MLP neurons of a small language model. Each row is named by its layer, matrix (gate and up: input weights; down: output weights) and neuron, and shows model dimensions 32-127. Each number is 500 + 50 x the weight over its row's rms, rounded and kept within 0 to 999. Numbers have three digits each. A neuron's up and down rows have the sign that makes its largest values positive.
Before each neuron's rows, "fires before" lists the tokens most often just after its 100 highest values on Wikipedia text that the model never trained on.

fires before: " ", " |"
L4.gate654:547505445555439453487466526528462503421481486517478508494558534581416587443463513500389469475542551453437544493412515573529511416561517450546483578554492548510539525504528454452527472520519567529519527540483627537457531511605519507558457447412459427495484541492443462574479462495533395512
L4.up654:501464434545535410611488442549434519495505469569443551480482526490549499530547537510491472510563500492553492577479466551558516491526401570505483537522520572472509556418581544573539496524521512546528552456506606551526506445560516391573469494443416560534440579539351445615481534525452406449
L4.down654:419485484401446492494575474475591480521556437471553518488595512546498532588556499494569563442475502561474562627556501469530472457561456525491468508487441465508555635471415500528465505448514601531453512470445418572490574618432501445428455486572441628521485413455554481444488529444532403575

fires before: "4", "3", "5", "8", "2"
L7.gate632:456522475510493573512554504538500439500466468476509473505519511482512502417472601403524550482544557593501456432488609465510472578488578485481470474446554443547464537473470519546486487557501394491540524514534435409575494493540405426494380481400550484512470596397474495466443469521542580488
L7.up632:558544495631578423444481567445611455547389436485507482596428477518418565464437415543555468496482491546463470478506530532444350501455617475583511532516512494631447501538403461503532573498502513498546522587535419462483497508476464544433439441478461521576482508555426475514486496466613456515
L7.down632:473495515647499506519450470496453485563467541456505403480473551491516464444530548482480490443620403373571390449599491535439489545461555509532556476454447484485532455528429517530433551496564438462515481563409431511468568565560522456516488497471440542521509609541426577545480543549414520508

fires before: "1", "9", "0", "6", "8"
L3.gate465:523533469496494562486565494475455525551513451503462514451649548471546455441483614483492451548513525629509531477574448446520536440554556523495454481453481457510458558463493497499439461517450518469416509514504526447476617462519560463567407530467442497513465636425515547600526564393423511492
L3.up465:495450568418472480578462464500504558491499553461491468503430569502492484504481457479417456454449528446516511434501435499496467507567595568510534484440554531505541514363446499580521511421553511535485456526523475480536468464519508601485481536383555600533533475421420581508559469529506505560
L3.down465:560495535547444521477501488456550414505420535492578514481449507590533452456502523537483513486511453433490457486482590471481525482498438469521587420555560465499470556551538505489543532464393435512493485549530459542472545427544563483486502462545551461483470469496524547517524475539400460505

fires before: "\n", "s", " The", " It", " He", " In"
L4.gate440:457376537450517527526450504470496543519544475466524537499595510530488515434528498627485487557561480529474535397468458607562522433517516503455531387521544490507439517548451411432481444528481506506402516499422460441605505485576458495463463378449511453433448458530530522507514413586479450456
L4.up440:533486621471592445531496447516445468459535492386517529488582519492500545555473591556527495511401462568511532517487477500471491488498473546413463548525492434540506580498460461515523604396461365529418477559497489513437490469510562497482515430516468477545545520508594519569585524542444551396
L4.down440:510484479486562560619544477493470548570485487479517539502523540595529518488545468505502539490531509489489519474432512609520514453518446568459470581518480435561504560540539489589495592501520618512620506590492550458534491329520484464399505384491467481476465579467428519473622533516497516535

fires before: "0", "6", "9", "5", "3", "7"
L3.gate281:547519549480558458565403481481422575502469584483496521415554577467519539529482547584469559511494478458532545462441509513568504382576512561453541439566584463546510467562595528593410476497504522521541487549529556469465405532431488575496478440440503616472602453493472518467462479498581583498
L3.up281:407598603571410502494557475530475497464502539503519431479399561455514482483496477481466466567463501544456503583454517384596509502376431404558503487479527427431564559472496499496558560540468544615594549390525481528511546480538550469520585498477535459559429521442534501393455482542478450381
L3.down281:442482553486597479538461425453557562583446496451565463569534537567540507521523527521471446479572424442571465473497480497452548543492584583552385509472522539507528545453559556500527508446497486510572507571422397505453540490464518421434453469458421520396575495503421534402518414402491488475

fires before: "9", "8", "1", "2", "7", "0"
L7.gate926:524497448542567482544528568427462484513549555532416548586510510549439550458543471429423458456462517368521481513499533544493444457495673479510531377480470517509503629517494490489523480457555480480513538513535502400548550497440450464443506556457483534535560533480468453424445529566580533458
L7.up926:579465584422470486547523534467510497443495490479491485475496516497543617500529504531451444475565656462532531527555520447392436492566445468495500532514397530400366520415554504495493583528540603581533516600452389380476388501526478574440512509588495562495521448451529512388488431555550554471
L7.down926:416544512458470464490538463539492491499452535592532459543363517491526501583469540496554519510507445531483513435542498514602557459508508530607523498486433525586437512587444431477453501425465410452511588501526458548515513479458483512515467515435510450538430509467586501460444470596488501456

fires before: "–", "0", "6", ")", "4", "8"
L4.gate56:513536567569535499424526533560430510490509461465430592583489482529454554386474481492474501439528593500622495431527514523490477520540601474473528428482476471502490519468488562480465500456478468544536433425540487434462576485512481513537495463477598517537590527447518521545450557466581505447
L4.up56:489499449516474461550468477518494479474501571456459531492466452539491418475524512433500501494445574521523467474510532470476497470465502463509528579411462489519419389503475554474474593559549500418511494422521505480453519550518516580417501587524486488572552589482450459481528565534448401390
L4.down56:514497604505453488387556473434525486528475459478616490564485458505511548469463525571444524506538402564571553570534413463516446505538667550543443491476498354457509446500518452513566555409501528470517461552460453467484546460588479459517448523408468561498537491482459592501426468513451518503

fires before: "1", "2", "0"
L4.gate194:529460492458547488457502522476468585578560444496525452602580458573485498530418534450492527488540517564523473459527468551427467461459478406588455453444553596535447523465521486610569491475430438488468577478474434450435479543514407542580425585524467499467517551438518489600580541433462508488
L4.up194:497449534578520486481536463484559546531427554504425488540519499557462498491493476533566528522548466581559512423585571446431455544536530520504444521546536458519541466484452514583457543468628487552470590583393398546536460518567509438489523548450574492544465544485485439426542450442490492376
L4.down194:504579398559437503543466503495652439450457466467372485475492539412433511590504474459591523481386364421513501465572524456469486526527468516529520495499497402578500538463528430489431499505642424472602505476477516470486517591435449414529536374481578513543511593438532575475461446491545568468

fires before: "3", "4", "1", "2"
L7.gate53:441621466511569500485536508509524515477451479493450423538479510490576458578496561467516547576479454484510551491428516501527528567440542518406455418462448560505510591443495514429502415391432466598505512571507512404542481451466505464523484465465493492434523522570435471421461491440538487437
L7.up53:557561538549549526556534582470451502472472520539472456469460538602433411556544525523556483559439476539477436567497539600495489553455525520467574517439504601509489533407498422505505469427503473513529520503537566527483486496447449437525512599482505519544489483475500532531497550431541476354
L7.down53:461493421562498524516534445459435502460412560519465476521503518566502466561592462579464571559568477467427480565489492538400412497498435487562570525524495483495476469547510493560432488449600583505556440566444562513513432474525460550554510496486492554485533461575477558618422546450425446525

fires before: "1", "2", "9", "8"
L4.gate756:513513523410565499514455513531566558529484532560458479465539462408517436402527551549553383511529566534478503446530422507602539484550481549490503462496476497492460550467481438593488432489452522475432530446444537498462462479562476482601407445491475597541491556480524495461422492524480518518
L4.up756:512536574479455408405526452460511504460434472465401524438446478559421478486570465513535493514475535509508570514357485517555503508529486476550430464518484515549474509465564436507590490511467468566409487498537488525529651452587596473490466473577422495485530524456384531570564501594480389620
L4.down756:506499575576530516453521472525429599532553443566401518471431425507579481493521476525515492482486511516443498501538528457496513466520593555371474461554555506478464502498555505534488521493432473511580482537459553438529585508550526456512564491554579480546495495517544543525575476518440509526

fires before: "|", " of", "2", "\"", "\n", " |"
L3.gate659:545558513460569571415461536451571522469580454417500496533533526498536490498481410463471568437514530417464559489432494481487551587522390528580499420529531532558517429455575415488387523497545508477599519461533490454388481453468492500419476488535442502484467475518520468540516531506549508558
L3.up659:507524536469532557519537528469499433439544598409493540479541479463506537458461526582479440554532465530513530520489559458395469587476360510505495506479435492487445544509457580505563510591543500527514572490475497491492460481500564465495398454466488530490491486542576513522516453512480495495
L3.down659:575437461495515462542507463506496594444453443493465516462453482557455414477546452456469566590396489420431522520596499541456448411609588485487563530519524523461482441516499372564663573504493533435427464496500485397586519516512477484514591482455481510479533548449466477556554530493477478496

fires before: "\n", " He", " In", " he"
L4.gate358:563514453397496461513529477423562519580480526609577460534559453504570537401536453381525518398469481375548506473534431508443503536422456468518489485576447480563497556477465356356454480476525513474371451539446522410456474426563517482523405453460489507512544532558551544520474447480533464467
L4.up358:501583470477465470515542510446531516549475446518558563569590516529450561476493473531535502506447554581477529525513476437523545488480404500552440479503527521608612522419423424479487515454435619619437443523568535520457522472465583479457516517466535584482504520536565538523570530540508437404
L4.down358:497536431428510528463548466526572490436480370447524537467542482601500459426478524466506513557548457516426459478581462465501511535439456514390518567433540437495599458447481526556525455506534508560523524507518444492492531434499530423431486485442558518486498469442503484488627442593497502527

fires before: "1", "9", "\n", "2", " he"
L4.gate357:476475437511441507510532555504496406497600509524432476525472518438627491481361491543512544583465503462509506518471575467462600478508464482480436522557643467395491503433581458425503457484543505578491529512511523505433549448476503483463539462444395517537502524471474504428528484474490503390
L4.up357:544528437433497500538540525584490542581448564539515537438464503485541555506509504506479542521561443538461571518602463504524491518422543519534455513434537506433603565499472491530528570452582567566436483460478462542500471478543476567478504569501471600451499539378471466454534538548453487481
L4.down357:455466510542519514491528487562581458489415520431496580475595486519475524536520393495538433369542457465464434517487542498518487490479498511502534595507554500500466479526472491454496454454420521467516460608489495493510459497509514453548463439538572410470533502500456544594416568419468463488

fires before: "2", "1", "3", " |", "ies"
L7.gate460:439608516446556452460452453484481577590455467558459515413448468460570481578395442503503507554537477613509467511398495460629430528470659485472439459482544509414416505440540423398477467501569419484452400531520347455607479507497528493440450483486526498428499582492456479492511508421492530507
L7.up460:470504509462568555503532468482533590447610479506467507480534483489461501594432441518550494410491516424544565450444466480545380558485553412534464537476417542547452505506467547480367523577545381552428485431466455495503496540496564496539538448547435561528457534449473535478450492479452523472
L7.down460:567428479526501417530557459575450517510484522473544492473456521519473459440574552591533545481455489457468487504571413453453492430547428509543517509533546483530462567448569507447601529454420596400514482582530630461395500533453516516508493471459468455517534414476545490459447470481563588530

fires before: "\n", " The", " In", " He", " It", " She"
L4.gate938:587519566564552538508542444481468488472500479446446517416508621441528456477457477444508471535511430490516556472490446475531443423504470572412429439530492474492497546475548405471477431477482439484499472484450496410575471421508475350420425478494475541568606593381456509415456460567479421450
L4.up938:500526427477610487542587530446512499561458367469442476423519433489595556492520567490542455512522462391535509416473427575552572539521454490529453520561475439459544493428520427505435533509472549575474403490488514533460520483494498543468475419522523516469457504543453513544533512542501580496
L4.down938:455511424490529457557517507491512576546490470481546456452492523599547612549527522510509554575568472443536483438494528561447481476530498591499408451527499453537544448485555515464468516471509437531558452503548553427499450423474518502475450528569523477480525546421542508444525483516489478511

fires before: "2", "9", "1", "0", "8"
L3.gate682:498543485493534480515572462506512423501626374402461475428492484466542403486442544430506496491562418568464498494447537478459502477540434493459520499530470587510535533418437555476547474474392478578482494505523493475501591492650575438491413500493520558536395526543467468458463510567461535445
L3.up682:519518551602494475469516476473466520448551536419472519490418382428471496491535510467515424441579494473531417552472459433544544531457509569555438527523540547471526456477540522508396487589482520515579500437525505513571487488459408496521464515503468579576522532448496584535507575385489533521
L3.down682:471453482480468547562483534496524564560450575593540557555526522574446553561627534475451513548475549461546524518464599584587494507579473480448477474533565374548438469500534467433483507481597506487492466484605515467406493568399435606538521517473421467439623454527525539511451461510476478496

fires before: "4", "2", "3", "1", "7", "5"
L7.gate231:422558528514459496487541497493572485506446556549442503539519534550510615494504413478466398498455515373523562447615445460513464475520542392496453435465426443452511584556545397478550440543585437564436544565461544331470535511529533501495544500541457410455519521477519502477475499521476505481
L7.up231:609510496416462409537508424490384589458527541491490541535416467480466526564446552460420512474471483489575447509543494482502430509547577548487543548529431529518450507520425546547453441475526448484460517503468397538503522517424406443484491485471495484515453461450515479587540552467549551449
L7.down231:494492484482539488507503528425565543425494563536441513505509543517470536530561525453453453400489479505429442539522511539544431474488509419531525462553449481497498458513468433437415434428444465562592530489447522489521586192590520507477527551494452447485522440544525519524479566544502520428

fires before: "2", "1", " |", "4", "3", "5"
L3.gate973:607431539530477436511476452558478533603582472480488553493534512552520504586477496554491450450480555530528568539476543564555455558493517492464506579443532547541499551551562505512515500473574432435471469592470475500556487541491531570522525454564488521538637542375490534568515432360485445467
L3.up973:551557538531489512483572483449472489529544552547415470613432473543464458502455521518563495558553498555571538481591497456496365573526466657485470477472485439524483503533503509472563483521469482630417460468468441554608465509574520395568514521490421503476542521480420490461512515485463450396
L3.down973:507521480463425456606453546552517548486439453501453507504431519486561409475597469629423454421343491455497509506539495445488486480524567535529506535524550525513462559521581474603498581476492453428471500502539505452560473535558568546492590523584609487451449496384490526522583543555534533536

fires before: "0", "1", " ", "2", "4"
L3.gate702:524509498494451447461571517504445457530483492487417562434539534492522489523524532469454451491537575519457510421417555403385621496459484474400482491518525472561375491514548569436499480624545533457497501484389406518458433454418431471402488477485501517555440576541455498437505495527454528452
L3.up702:543540447552372477495516544540498510438439466542536504554525506511479452558458560501514515585466559509495515464487543430467562470439525532483530461453545513461560478547488595449450485523481504534606522468521344521547508509526544445433527529505493575532381548419489533495560497550441508506
L3.down702:521440464568461514481439617545504506397512431542480465531446438430585509551531526506540413511435556449411516480580496451404502501537548505467508419537443524440489558570517515543529532467449541517499442575584492451514538535493526545477533418459487568503516527481508526492523596502500506582